MLP neurons of a small language model. Each row is named by its layer, matrix (down: output weights) and neuron, and shows model dimensions 112-207. Each number is 128 + 32 x the weight over its row's rms, rounded and kept within 0 to 255. Numbers have three digits each. A neuron's up and down rows have the sign that makes its largest values positive.
A block is one neuron, or neurons of one layer that tend to fire together. Before each block is what it responds to, as a language model described it from the Wikipedia text at the highest values.

Description: Word-piece fragments inside longer words, especially -me and -ate (come, frame, indicate, approximately), plus group-membership nouns like member, group, supporters.
L2.down10:062193161115125153149119169139177110117201109120127120161147163123161093182077156149136118081131121162100139096202140153134119091096177039080149247131152121114140146146101161081147124135126126146113136140074076147194131147120045073122170148080172137149165133122193150087138135152079154088
L2.down19:177105159150078097199087150150129133076140134168140154135131144123125127136118171099101157094159164127104165149104150171100131107068141160116114188104153141111180153117108155142142173144143104133158170127118156133104113129203119123160103150137104154163158126167132128138012184132206161189
L2.down115:157152103194150161084157160152081110108114165166089182117060134124149115123151122086101164128124125136145118126135165133130077159105136125170101060174160117163081090139173149105135116135178171084177098177122090137159098153079114142124128077132111064130097120175165142141131132160089171166
L2.down130:135167126120146145136115182137062104149113100075147123128132117148156161116099100134113149135162164061086121091155114131156088128141161110110110082077223145099116163092132132194145108173145223043137100122131137102092158137188146117138090116128147128109164141136000116128105123118070167120
L2.down151:116083123120179133142107149101138102190151148158135196150122138146133081142083097089103062134110134134125115117151128131145151190144098134123137142173190189150135129110158194095128174164156158102116108128052121130208173154111159095155096203127091160136143127125098123118060124182135127106
L2.down172:073084171148067091150092150123116106171089125173120174129163153116110128147124111143156156148077129152085155137129107153158082135081122062152142149102135099108129099156154142110107108100142056105071127185117097142156111161082091125091163100165135106169140111103221168109124113168103136078
L2.down208:125164055076106077093119168142162103170054105167135159088100119120133084107118150151103154141137122159127124129155103104103143140143164113138189107105146203096098142107125121170162142121152091103173102120118096104113139148166131121162145062134164175109148149146162143131183202128096112087
L2.down251:122067067111073092124161160142127159171099136146149168108147117113140096158117197116151130119115119128087120176122163074149105143090140154105095165016177108099081108121134200097170154156173129131108080191118170126142128139169152064151151146104091076167100117097044159105030168086104134169
L2.down274:150129137190109144125149114151113099106126134113132155149118070105094098106093130140101118130115146136126116134138108144135100132088146102126139160089135139156142123192122085121129137122107067159103138132144104139147172120120157153132128122141139086127153099136255099121141125165135175085
L2.down281:113136111066095172113172100111130182139111110080156134090079128108063111101096155120157147117153110062154116137167111095135163088100100123118112105115114111115182133114142155079110181052152040163180113124150167136154129173173092124133187100158176146151137138084041115118051141221108146063
L2.down318:123104160134126165060144095098137120116170118179151072114156117131128116088080158120105148150180117166132165157130120118167073121101104028151100177112144110119146127145183155104145174164128088090116097115087139151105172183152133113131150158177137062087132126162134098121102147151107122093
L2.down367:049071204119106173125181135165132105117100110107127132155121140150205117116119143117148138116141073103133136106040130129134134175081168100171121221112200104142144095106076123102180102153127116080114124206135146092145116065123125106131106193102132126104128082099102124127127113146123142081
L2.down373:147127133146119153157165094122157086123091165175088146102141118104150124132107145117071137139122168147106122166107179178122121164095132113113143192153107136103188143143141113097177136138099091129163136144177131132105134111071141155130136197118127076112118117129255124100147104142153140103
L2.down400:126156211136138151124159119132127133131060164086121156154145110133129078099155143149133131198140146155157141138036094091104111122079203119140162193113091111150128116100150128102144125126146064159120226129197151102151191122089140111156116191137106079102130132139154094108092157178091127115
L2.down453:140142137138151098151131089135125099137090134137059115159104075146106109144153137134107158143156088118103111133113136115119106106135131103090125087096158132172249061146082118127105170125121032106107118116093107101098132155104111105117134126125115115106104142088255120152146075139173098135
L2.down572:096155107086159118150126152109188138152156163155129107138100108130140124155180138169122138109117126116078148138049103161133108084152172109113103171192166115131099169160061183142165154167194071110118131140112094197120118112119138129148225115132108116138113142122114111165137159152129147190

Description: Month names inside dates, especially May and June (17 May 2017, 28 June 1981); also opening word pieces of names or words (Jo, Ju, res-id-ence).
L4.down183:146098171103078166100141184051107124157095094067110117172125102115118106177127144123089125100095110107123153166154143116159122149125119102096159097083158106105143114163183145127144181180130040128159075142182133123114146137106089123144171188190127110123085143144165119183190143122097140088

Description: Short subword pieces inside a word, right after its first letters, in names, places and common words, such as K-ab-ul, V-ir-ginia, soft-wa-re.
L4.down430:132131155163148127124071125110112141072064118105149097115149129077133084168043075152111174113137153126149118097126120141098093119077185138095151167119194171123103140168119104106057166172105083142087111098120123168133102142134082124119099050140167149085146100140148088129146132154121043147

Description: Fires on the opening fragment of a word split into pieces, mostly "st"/"St" starting words like staff, standards, studio, stepped, struggle; sometimes inner fragments like is, ent, vent.
L9.down78:074101151151125109135096159193181189142148159141108095165146137172122138188115088143122129152144161121113147150106100163130080186145097134113067127168132064160175073158133138155166181086114124130093105143069134145122117146149143118134104148090155081109191165130100162126131169101142163102
L9.down251:122176113155193103100085192118157178128143123157140118102084183162157141111056076124101172148158116125141153154123140208101160113166091130156092116123140096127132157074123114088126143154159092179135139134132130098144100065171095140105125146167098182175196114135159109128097132095166101105
L9.down359:160108180196136120128147157145138168058117127114116092133113119129134087180111148142119099085133151178150186171123158119084075120089156152188142068194119098082062143163124106136152135081173158128127157123117099123117084141132115115091122134151102124130094126114201087121143136133122183099
L9.down504:098153158154090100133161192129112188131130130103101186135103132143130174183120163139104124118063183101158136129090145146161097151073152141165122124177160153236150135066139108112156148113096086144076114138106083098160131080151150161126139121083118114040146119046166138126135173090169089104

Description: Closing == or === markers that end Wikipedia section headings like ==History==, ==Cast==, ===Film===; also season ranges like 2019–20 in tables.
L2.down14:186105196134160160120114113193108126073125143108122129150108104141099152130177158152153158125105121113132123111135133113161072136127134125131152116146119134143150075133138123134145135094083066137190100122147104147080132148116093143119127156127098145132156114168250154110138141153099088132
L2.down47:109119162170107134124132140137158088181143121167102154181169100125090135146165116155123157079138082134121126128109075130131105107121112171081142126163084123134078075153156083142127072093138164183166129119106104175136158184128125142100139102118128155087152100155150094115143136159095092124
L2.down63:104082144146166128083127147206166127147097061090106044123149142062130111096098107166143122141102119175150171144106104115153137211158170116153174136135097115151147169133112091152113195105163086125139116129099096125106098058133083099146136074120138141119113138165143108151096119128049104142
L2.down101:155100152197119130088164139107106100173094138192133116162115086107130118201178163145117130108132130158121117116093093093122127110160109147149134152155129075151129142126152098122120104126073155170106124132139127173117158121085094126083122158078120156110131083129183071113120068154162059133
L2.down164:185093088145149140121110133123088153123117174137138140132119105067129197154145068101126096176081107128105143115121114138162107196125136119103136128076115126076186111127123108142181145140116230170159134145130117157162129123130180147117174157149121153115145117092099094143194158131171135152
L2.down253:155073117118136154077168106089157132169119118119137119109184118198150100141157143111184101116127151131196072054093117073132083109147112070116107144147176128137072097140127105077098112144134091074072094128082104083127153129120204161125139168124107129152155139163116114107161114076129103098
L2.down255:164107093125118084203126127146093099126157136100140114112108110134127104166118149123155142136141140160148136188147091141114134055135133189119129222154125109156137090110112085120122157127128077080199108131147130081102143118107110131131093198118151118084150155078223083109116088127082165125
L2.down261:119174109128143090152164161168147135163201183120146121130096070146099119140110133144114087162172163096132119150073100149085178103213124143164156098186119108114127114158105154133108097089113228122135124119140130094119205122154090134091119082105101104163151128152143083186149160167073140146
L2.down278:112098129138117081125170153066103140172122135172155136181110102162151151095144118099113100114142111139106154171085119117138119139110108140110126131152144145096176136131166104165066093129073164134139105148142159146098167081101183156120134099097117150146127107134132081157147088168160103171
L2.down320:110132109161102158171167096133119130148154192111081152126134093154134148148188142090174108113155102096134112126109145122123120131177115099125143117140115128122172111115117109132112128084067085140133078124084095112147132149137143087132084193150099158098121093093255186095169118166065124101
L2.down368:085188112121137121133123122085111117139152140058115146105124139169114119125195125067137161063100088167180165120040133103126119098146080130156183146109072154153082085084099078163138131053096079115165076067113125173164107142145127076153110065146094149073090135122101115099142184114080135066
L2.down403:140130120096092127055190114066166131120170085105131136159117108117103108116103170149139087134151113090071114115107107212091119179121125138151170104112155116133174156118106141112099106180120052097136107144088091148162103159164191091143131146133149152120148103131136161120151178095114126100
L2.down412:097163133138125179178143134137066114142142136094152104118150130135102094120085119113151146121145109128126114172206113161119132182124141170056145166086146133176141091116100140111129108177142101077135141080167060097104079159144136129132120130121168063117105085142123071102182119080106129149
L2.down498:134119196172083109165120174109121100146106066160092071116114089163108088128131153142138129116144124139166145081039119162134175102135088127157164095189117123149082141146201115109071168081116145159065122125113066149162106099117157149131132151131103096137121150171157102145177154140188076117
L2.down502:163159112147129146084147130167126113150126111109083144134097084126102161164119132094071126150136111098092107132056114135170131137166101113095119107099146112156181128126141145117123109138099080146142114180146090105122146145137131114119142179135131108127114106138229143136162094135104155098
L2.down563:060136089117063152129156138167092155086113110095100089119183133155114111154161136143110114138160136141132151124134144124143132147067155118103176164161165096128173152138129161097124127145110155151163140144160159127133104130161162149176138120138155166201089117083117191131139134109160133133

Description: Closing equals-sign markers of wiki section headings (==History==, ===Holiday home===), plus line breaks after sentences ending a paragraph or section.
L4.down501:146113136158117113071157137108123120117113142181151131180089092140128164097122131091084089119109116088085193123054149083121148150130084111107128152126137105151141099103112121190082142122157190124144121152132175113111161134106171151124156118073098156140084139143129064150170094177196097149

Description: Subword pieces inside longer words, mainly "ance" (dance, chance, balance, insurance) and "ir" (Airport, Virginia, birth), plus "van", "gh", "ig".
L2.down31:157140155126093131141163140160125121125130137130173060118137097079100115139059085187131144119124118156165089089131141179117131081158120069152155122165113177121094107088195134108141086123128083133124112099052074152148122098079138105131162123207087136141098142058078127150076148134122138117
L2.down53:160094090087112106079130079131143139096084111122161137111123171153126109137134138139155113172167082085091122103048122105116088101042121162149176155112146161090160130128105116098113100117156077160128095146162121089134141128169065109160134138179078116137165124149097105115096200161147091076
L2.down80:174062082160179109107059125141135114100183140148078095161110124128122136177168137142127128212083122138168124160159109158104076065147117179102205123098152119142108134181155100120106083097125148139109166114127175104104131124160167107140111131099106071208157122116179104146159137105088129145
L2.down94:178098187105126168149107101128116131119101138102105119133140098161103123115189123140161153111132147096181131138085144141143138197141109134181128116152104150122193068135195127106089129147127096148133162109128058070143075102170100118147110197136134170150139113132083110163081150079154157145
L2.down127:116081096131144181206117154138181108122150087140138159124079175142107109149144143108190172093092186092112146123155118094159174150133104117117121111090226118107089083097097047121149123102113049182147050180152109099137130131077100101109115078161171152121091136112096125153131107129122125136
L2.down140:125186116117082140120037155123139123125096150074126144185072133141140103141159145120116132158142130127094133141104068079197148127108121095074135139098164143110107129057144192145144095145087164083096078138128163139138125170160099147110093129089123121141123139204148112214097167159137110166
L2.down328:069088123107116096194110112180110120118155129127106114118162128148110105125181157125186204099182127114152152200162130138056125076123101110117075173136107100141167101133106140153115189144089081154149166097102157144153101122105085104129092113084102139170110116106157124147125139103134148124
L2.down348:108183146166105063154152123164118100127077087126172126161157147104108108124132161119137148154148101069082077121085142143147105107136158065159091138128120167142137163145110166158120099102140180185098124115050103171163139128155144120135103086200079206166132136141118094141099094089155149120
L2.down378:081127138081083161167156160054137119120151123086149137138136151153150117087078095128112124146116160086156175097096105079102170116187118149137119150150100059090127138134158134118166107090151047160185167117073110076128100108176151140138066149174119152149117158137115141137191161146184135119
L2.down408:097098135172182176111116132049118130103159107150156158139138079113086148042146107122104119122156145137147126111145128155150094114127138141137136150039050116159140156121173078075110129079149075142149138095184153136115107178127140127201146160200133088143129105177125167095117105122146137122
L2.down429:129134086127145091133129174116094138139146116097155098155145123094153153173194138113096130106171157179168147121097115115144112114146150215117147123145133108139186078127144152097133090169128003128096127120136106132095120162150121150172098189104128154115170115141244125104129109137097116106
L2.down442:141133147122108073169129087093114060147126177121167147140123162150100129135146100101156144175162087176163092117138165133139135051119136167163039154122139142132072175131108101114096135135117181139175115123102158104133192131091150090138121149129130189127129120134127067176125139095103142123
L2.down496:123128131102110179123133158072132146144103181116087171148135108178142127132148144122109086097159094188195156104150104086156087162160082107100224112103102139124171139145087146153128085084103188098125135139161182125113153090127086193178087161150112122136188148118151150113111131050133100128
L2.down515:167105117101102133201149092078156133119190145106144097170145062097120158147132180149119202106177135124134096103131155133149098154109129117109151112127110186148160103117136085087134183098119139151178137106133057107096171177105127141106091160108122136157131137132255120107187122150138068144
L2.down561:166080098096131150119150123067139114111072103163167208074143116160126095087129112160122101128183138161131152076067094089222128110100145124106108109080104186103106102088209135130089134137071051164106169122138134114096157137113135135127044119108124194157132107100170123151094108171146101082
L2.down575:100134097194143107085114096131141113146144150173116126141179145109103129233140055131106095139111104125133113140104107108117110098177156134193149113146141122107104138107128140150144158159137072172125154172147144111118134140151120121106146136100125066135130121000255113104120145126148145133

Description: Final piece completing a person or role noun, often in biography openings like "English football|er"; also catch|er, schol|ar, spokes|man, supervis|or.
L9.down133:113126157129139115147095107117153064152094131188101169148155149120095087169088137142138139069113110144123125123072106084119138167137073109151119111048106106189162093159185170185090063098104094139160126116128158141181117126099098147156107133095058153094137071115204133065122175080109098166
L9.down301:108176152157137110127131064164111055110163138158154111090080157088115115177127090151097203162100106097159115166087156070160118123153091099085147094163067136090108128091108101110156110142112108149098157086122153204172142160092186105109129127100156171130132104126114114065128114132149120104
L9.down427:132131173133110045087117102178148122124137116127154121116092126135154105151122151161138121118201056148117148162148164192100113170099107139143091065085115092155130115117136106092146112076109127183035165066179187176114079180053097151133065151205125096104159109132142111161150185147111117034
L9.down473:119125133162120074094140129169151070149201157154184097153156147174122112131109094131124156123107125053160154114103115105132148121150047112131131089069076144116073160160133135053221191127153154198127139157188178164162166168051095101050147134118110158134119134154104132043122113133120183179